Weights of a small GPT-style language model, trained from scratch on English Wikipedia: 16 layers.
MLP neurons of a small language model. Each row is named by its layer, matrix (gate and up: input weights; down: output weights) and neuron, and shows model dimensions 0-191. Each number is 500 + 50 x the weight over its row's rms, rounded and kept within 0 to 999. Numbers have three digits each. A neuron's up and down rows have the sign that makes its largest values positive.
After each neuron's rows, "fires in" lists the words (lower case) most often at its 100 highest values on Wikipedia text that the model never trained on; "fires after" lists the tokens most often just before its 100 highest values on Wikipedia text that the model never trained on. A number after a token or word is its count.

L3.gate306:490496513445496519492538570509413515510512427459444544510519507510486409443404508487521475524489532428485565547502568434514442499558535478487514480498496543503550526522441464501480487520522541549462499444505535522605474503479418507517491433490359432463608576565520555649542538500426441487526606467465563536487501520479506505553530430394472554492461529590523445459499426523421459523500534503487563555691541498576541559446432420527617462565490554520513531419415539516527455458479520503542468468493444596524501550525486431463555483506468467469461548617460482526476592496445476509
L3.up306:471555445479494441422473470527552451504613543497538513569566519530505552469561417578503510533460459566499457503530548553575432468461513492501438437477518574408515583484542515566601500530585493462575515530570536417518423524460496481511460471528500563481583469490511494459565450529587444478474534448592558535504457600540367541620450452449488523457398428500538589549517535429464621455549455492529573503566514479512572527538467499525514498562492508515412525539429439440477428533532466509514485638491563526600540561397451476459578476458496479478589583562492567514573535514510558435
L3.down306:500474459514413493539454452432501610534483489440547594497547440460563538538489484483532511396583459470498518490511461462503572480456496505554574463463559562558572559572607545484503412555482467452547441547508425491513443427547448414421520541507549461508418441607437494493514509555599556534467483515470499533434494464514488341383528475493427494400544457485501468482500461438586463444515568543435391462478480503417608453386558504523481412467513576447508520520485452521409463549535547543389516430475413451520499484465499546557463479449446504519493577491500533520503570556471597493
fires in: "major" 17, "majority" 13, "to" 13, "awards" 8
fires after: "aj" 16, "ip" 10, " A" 9, " M" 9, "ic" 8

L2.gate337:478522371519496523458470525477513551480443497422486480548540459535443496518405522463445454505476418474528488499529439428472486526427515493505466548500456444507474545539553511461504487526484505417503523518466434452455509437579495441421496421500498564577507594404471419462495538558456500474643510473515577550590649482515529537476537496410504551482533441568496546455485481448513551495496419452464576465483673396461447529482467558480566475533562487500512487483537461480561512483453483512491446546495467566449452524487553496605479563518423410513439437444476586405555482444531514463
L2.up337:563509476503539567475443557467520594569451593450458492537488498575530587475478483442565489559524476411512484521513557552517487520479476463486479520547600441532571518494502439466449427499481520603560533481533516526505421506422414431440528511498504482492550505547524624553524542419472447562524500501493513522405540479402473484415491389484532529601425474441398504478468497450492505618522507556458516447490403568550516562508540439514488565486471629601407523494454559569567467515490461591574481421558512516425542442475484477522494434471566408601472580518489568491514485452495512504
L2.down337:455435546481544552513532502494540473649469446563555470555506478562431450529480547557427517517500441647436590475401546474565524486536478488499428511508503501550459547516531496510457477510477493541523506466454470457533530492508484563432551541372480466549531425493589539461491485548475567489548483448454512502566461405454588455437443460567468611598464522510511431531551463602575557399482432422458407420518542482456544513555475532542518549507504476482471540485610430567399486461488544542443547506560523370489510503494496528523484562414437475485549559506469511567461515492507505505
fires in: "built" 20, "building" 18, "build" 6, "neighborhood" 6, "guild" 5
fires after: " bu" 39, "u" 17, "igh" 10, " con" 8, " Gu" 5

L3.gate266:491517509412501522520502513445509422481451511539539460507469569558519482494496480475504474472584415483544525389552421450463471494440488499384540556499460513550565550549503375493444612440444471458542464406440552529461468532410501390459529550538519495579457524510411495563445433490477477441453502491588560492496513515465503503564478533370538503517444454479465439561479539444428532454427602519518428527605507481504512564465406516477453504472452560434439478519496524507483488520551533543553504504479573505520413495466526478404404554561552589429412508397569484450480445511404350521
L3.up266:448531521477518457501488540433452564477431516507594541496449478446500504511481529521483526547496477495487454502485589496500472527555555517554517522512487431484488405537502482503468536470399493523514490519534560550537501430459521528528525634534469502528441527510502407563505489526446535420569570485463482542579542583462404555523488514414480421530481463605455417563499549398493569493507448469490471561664553619522584503442489434476427424531517432580481589543478494523439555534458508614486544432495541493517486494450500566399448558580437422404459587454471529455495598492435443515
L3.down266:416488569497471387458425477491506443439561511470493503488469519477441595521525503556496508447568475466484503404533399536632596514490575559497519595512395475529560504502471536479470499598471563477494473397519493477512455576516454444465509514568467431553489562410459565578463469548567540479507347519554522539485476457541595447492570519616451532465477463608514526503444468520442420516580555469514431486487533428437478561472508521441399502444476532427512555474603505525483515518496584521474488523504524515485465539487459440521415595406440543469542507507476467513461524465511439549
fires in: "that" 15, "because" 14, "said" 10, "wrote" 9, "saying" 4, "just" 4
fires after: "a" 25, " s" 10, "ro" 9, " f" 7, "ed" 6, "ated" 6

L2.gate217:484533431561531418582463485407487555576506453429466556448451533483445487533567436381507508571491541543465508486528484461515586431532425568438527581527535350547508465514551531463441593614474471578522426534420523457486507459458476504464536522523435466483575401529467533507490477581441473531476512525469515472475551484581444528413445501417483524545505476455535505504479458537582569469511513493458508521592537527501455531541496467506518571437516545568524461568515571484506586531477605452502507519524445494553465445476466465429502523519460512406492579486417505438493588570494556556
L2.up217:518479469477483441486485462430521406516484562495466459470445540559536520556480526461537542470494450487482561493509594513475502538474510415523501542427519459546413573495532478545533614575539474477491497532478476452429366582404494528571549547621486457455514451509452534504494603529448457597534482474496490488505555554561422586425516509505513531520507511471421515485485555600555522444513456476456504436645487552565509476539545504553418552396437581525533530511483520436430564510580524482586438451424537501493569462487520489558426470488460543398434517529485436497554525552532523466
L2.down217:535492524561424554491457514514516526602515430488564524572551469521495404448502540544448472482541524501579461459427409572563520453455489509495532426468457449473501473484410518568498489572410521514494598520542527482503517417516449467519485513457472442528444504446496587491499520418510467425466533372403513627461515502535481540387543459406474605492398559434554451495504578492455438505564482550488534427459411482519510520470500503417520545451455581535544450484466479503455510472492578545510447481519466478464416521481466489527426440544507467509526477562467451552462461596392499589
fires in: "was" 52, "diego" 5, "results" 4, "research" 4
fires after: " R" 30, " It" 15, " He" 9, "R" 7, " D" 5

L6.gate462:562417470456427491422475612455568584537545484575467474468379533609499529535555409541542494549512551404513414507471563426523493536502483433474487446451570544537525488534562522436544474451413517451445517565459499455469449542584482572424476473473589518356455503423430477501500418496427511522472434486511506485493480514440522521528531480488488591445517478474481492487498421503428552477486471479538579468464449622513470545424470533474502500530413519440511513625488483499464512497458450538523496512501475456559528463550527519632501558498516607568486564395508457453524441532561511481
L6.up462:524486476502556526614532402565506470474567575484572524495564483491537521485485494516555547414588488455480491528608564443509475608425518492504553537504477510603590400481437510540529533581508383487426451552565492529500467480522444461482559474489495403470539519466487534488435525525476513507466504475499462439535521496522422477417514497536540510487540403493538578532495522487490533496608479532533438528502479449543515435473522597493497493463426573501445563509503537497499494507482533430529532501499582494557545548506495556521402498443467506608528549536590525487444516557582491382
L6.down462:526517448485562470519423509578486506506519554528528568509514471449611549525505534551512500452506507573514480448440430662510461538413512496470567482611561498521587508511419470521537579467437484569515424449517554502596457512457458553519515542458499432525520518497527448475556453536586513492499445413549401483558638455465443353509554507493527494596482479473542559534429466377572504453494465594430629599447537551510511525486596507531545525530513496539468581465543506498504526488540493564510510479569438491430412450489497486500413519486533514542487540526556437472445485592555479489
fires in: "first" 31, "final" 14, "last" 8, "loss" 6
fires after: " the" 17, " f" 13, " l" 9, " L" 6, " The" 6, " b" 4

L2.gate111:405506503546509328455486428494563481546501485507455495584525525534532543400440489439499401530570522571607508465517463435567427563537475493422573540473564459551485583552484558512491488534548586497563521479514472471411474484596458466565550467519436544489505519595445530493481452550566513502471495522486526449417480523560467451508473431435493532429507453475482519539476439501510458526487471439551585575522528596516449464429512579521449492480560394531449534560445506477477468426562532466563520448565527430509399501500580507478486509530515544542494483479494593516477490490596503584
L2.up111:485521557551450559464528472529617509504506487471444509539488487489527481498501524461477551454561555602551447467510460439520430454527491556533485555460504545449500431495435495496515495410445494399499498480482422479434505520486522463528428512566521639530497549482539495553460540547521519457409490426565512525544551520451447448521468474468491482516517576514598377445525562566495459465419511401475531565506407451458500482482546529533522520489471533501519562419379445433575580467478414526586454536594514417456479419470528436350515423572596552604534552518556437490568465555554497498
L2.down111:514453476609429457492556538426589473530530557527441441563462477453586498415539506445514453505486561569426454484474398473559391406477459511538523488449435473518533552540448641617483422522448519453458523466436528430538486500528436446486414547459427581541413487475434513524465535482523568608549549501476511491481458526434428544515524470466463530520480518433532550455478466448421527519529508529514531617436407444468529420476551418481533544454463576519473493496443485507477496452484514529569569498574460430552512412445402534460507425464447482437567486612524455482517401531543532493
fires in: "professional" 15, "project" 13, "festival" 10, "awards" 8, "professor" 7, "performed" 7
fires after: "f" 27, "j" 18, " A" 9, " F" 9, " per" 9, " n" 6

L3.gate409:452448505471466529493554417567439516566513466553481534445417561514498507389524513523565548468536482498498530531460362469472509497530449530560499557536534481573581477502469462546631440489495410512468565501533439567456487543407535409460567517529488360500582443422550473542462420563499525547441444539552537516542493562460577516535424527490468422406471507551479473474474612547510484514560540561454519438526526459514497498413483473474458481481480435596492523419466535445453528517469499468467480480465379512572574445520491509531524593484577541578452469452600503469477465448529481536
L3.up409:556497516435511484562484470459535444518527500422546466481557510520575440531498511531600502491450501523480461472464475441449395491506567476453616443531460466445588487435570513544514423513426511454565544424367515535459412516515518522558552377484534360544457485444550548502446511431451487571528423416490470486490469486496501531538525499466501504470571518492477463486545508501386510524392556482539619482448544531469467470524532560498442573537535517448514531457509558518527465536535562564466507536585475561622519547443468520492527524430485447521430480561522518580512460446436573458
L3.down409:415560481405458496498461470471430464440479476473487509513391470447492533459476507477452472420446491520507516451401586487496452450399494491517562462483460565443542525456613502519503527455559476521554541543524447417451391485557487593527418547466572487545446447546529566513506562497481489521502545542477557494507491460499495571449600487478483506540563464467546465457495539495529522458536393567462504543535430503394565515540444551517568439459553477521447508399523567411575440389496468453567493484549553583468465474513603491582474428455538499478464517476532456500473458432422448481
fires in: "as" 26, "including" 23, "included" 6, "by" 6, "quality" 4
fires after: " includ" 30, " such" 23, " qu" 8, "ed" 6, "ce" 4

L2.gate389:457442518509534450557531487553542471427427501441612466561625512581471433489482544510516507505544475446489441493391420546547499610463529487503522516522490464503476462512514554564472565501428448493430436471497456450462485478436406511549466477470524479394493528439614527541448549508500445484448402497500437594448531577452401439495474467541458489496445480535449501560512507474487557382519481564554509459569392480496461431470559444496545470408495506392569483613457553517536449466500477491484467523472525484541537463512461482545450569459518583475505508472557583495587587449487574479
L2.up389:498502556469518551572489422431541480457542495478519498452535465606507533466459457412563501516564465541520483547510446466549554524475544456539585541526545534530529436432528450562458602495512520556474551447543536615493550472513479473474595483467487461443503511449500537404496530507451464536503532488556420495473519484482477399523476478558460575584537486498416573429472367515504545487424540461529523528490506492454550511435502551487436524489500494526541477461411445488530378568464476478509448464558531471453472464579520563452527549534401489517533545613521370620485555457428557520
L2.down389:474436511478546469419502485542519514574510524547558467442480403513448610511581508512549496422490452514452557553552513561499493493558568416436448466452414415507572566493462541494467481518458409455530452500493565516423524512440510430476541495462469499502531475612545525543554535470415465524569462589487499561446477591450484476585502575469561438531473533491545485410428543516420446453434607494552504508461434542363493516466458559634542497440479386518496547574557447530528514507473548606527591501509481455440458577559494536597525493530470491484454568567497520482497550522471523506
fires in: "final" 26, "minutes" 9, "next" 8, "last" 7, "solution" 6, "finals" 6
fires after: " f" 23, "ol" 18, "in" 14, " F" 11, "ex" 8, " l" 7

L6.gate153:500545562432497592580478421464470522514505568494469535468459451390491448404479565475469463486471511525534454533432452573520483574514424491426420538452380572441520557541524512494511519506476495526454535506584497509510559494455461537505495541549419539504596473475449498514538563429481385531478510581509490536463540485523384452544562457552531526425486501494473548468525463520468491497468475467499521557516429447515506482468627558588398421440479529511597401498456582520389382506539424519457497446433458445525555534476392433422439481500530570389510541433455509482458485497433470447
L6.up153:516519595506538469570504560524493531430467550461538423444487392470477547516508531568460473515413432476502420498511443463548473452569364522513426492598508465482493559503488560544466526435456519469490511604500435552473550433489557520414433610531519557602566451593544468465593515429422464461474525505489525495433461428530453430595411438521452487474545474534492489528524461461485528465412522430499507607450521403565474470566494583549538434552393536410530540483477516518466411562513488474523515479436519449514512497527519490485463531581496605388536517458491539417441513520492426473
L6.down153:475495418515472518432454538466402486428493460495563464385504483535551463538496455505499489507453470481540483528483544525470534404534561500526548507542540454530522533558488476472428477530586473511509523516429509375522459503555538589515500503468557500512464607508503547441454495491608511468485490427474470493554523513454520523560466434405503490618518513553610420480465576528472485392533471524483505526409509516484600491624496492460515474515576500468487554580491512542602496495458602417565514483504528597456442500529524562462611513415525424477544492543556608567519498544471506479
fires in: "of" 78, "attended" 12, "for" 4
fires after: "or" 19, "er" 16, "end" 14, "ember" 12, "ident" 7

L6.gate441:502483507554516465494492484463451534375493539422452473486559367515483518486446546577473600469478497535544470494558462539398543510462586528459514544473491622562555416562477505525575521451446458573357519503441486464468460440434562515506471485534429572502523509519463538406541540486481423549487490406440415614465543460591512482498551523486530536458491510567569484500545494577462529549451555449462472535522487423437477438427574548477492496463468470521495422522410508420434437439559480544503522577471503511537561436571594507505504477494489464441490527593509564509517515532527520453
L6.up441:537636548589538536464538424497528553475508572394546391492534411446545453450486520481518500463500420498437531445422444505398492565465564538542464473533522505428494463422525510471440474499524491501452526514525460471486450476451491545442457498453471537420507448524477539564497522494503473520516534443399490540401499625485566577491505472549477455494554534483533505468580494528542462542526455451486469470596519377528572525564457477605531463418484473395509421385548515442559331499484424516472465430508513421473486427478450416551562482500508490394487458502532551522476512581472529477
L6.down441:424526411503478474454514451441543550422425519508436408475490408389516499499440427520562426490445527498498501526471473513403489529487556629406488536483554503514522530532511419440477534396545508536488538571458479486520469534432500571432477472509505496472449513521563527533517550528563414594520442451369483594465541547513501429445445501399494564536459474535580479423440528566459543480512484453467436541468512459429529509529499445537574483489506510476538409472464609478475523480451499467575574457540507469519454504508484493469542503521511464406410491435520543461529576540510495421
fires in: "of" 62, "manager" 4, "chief" 4
fires after: "er" 17, "ember" 12, "or" 12, "ers" 7, "ag" 6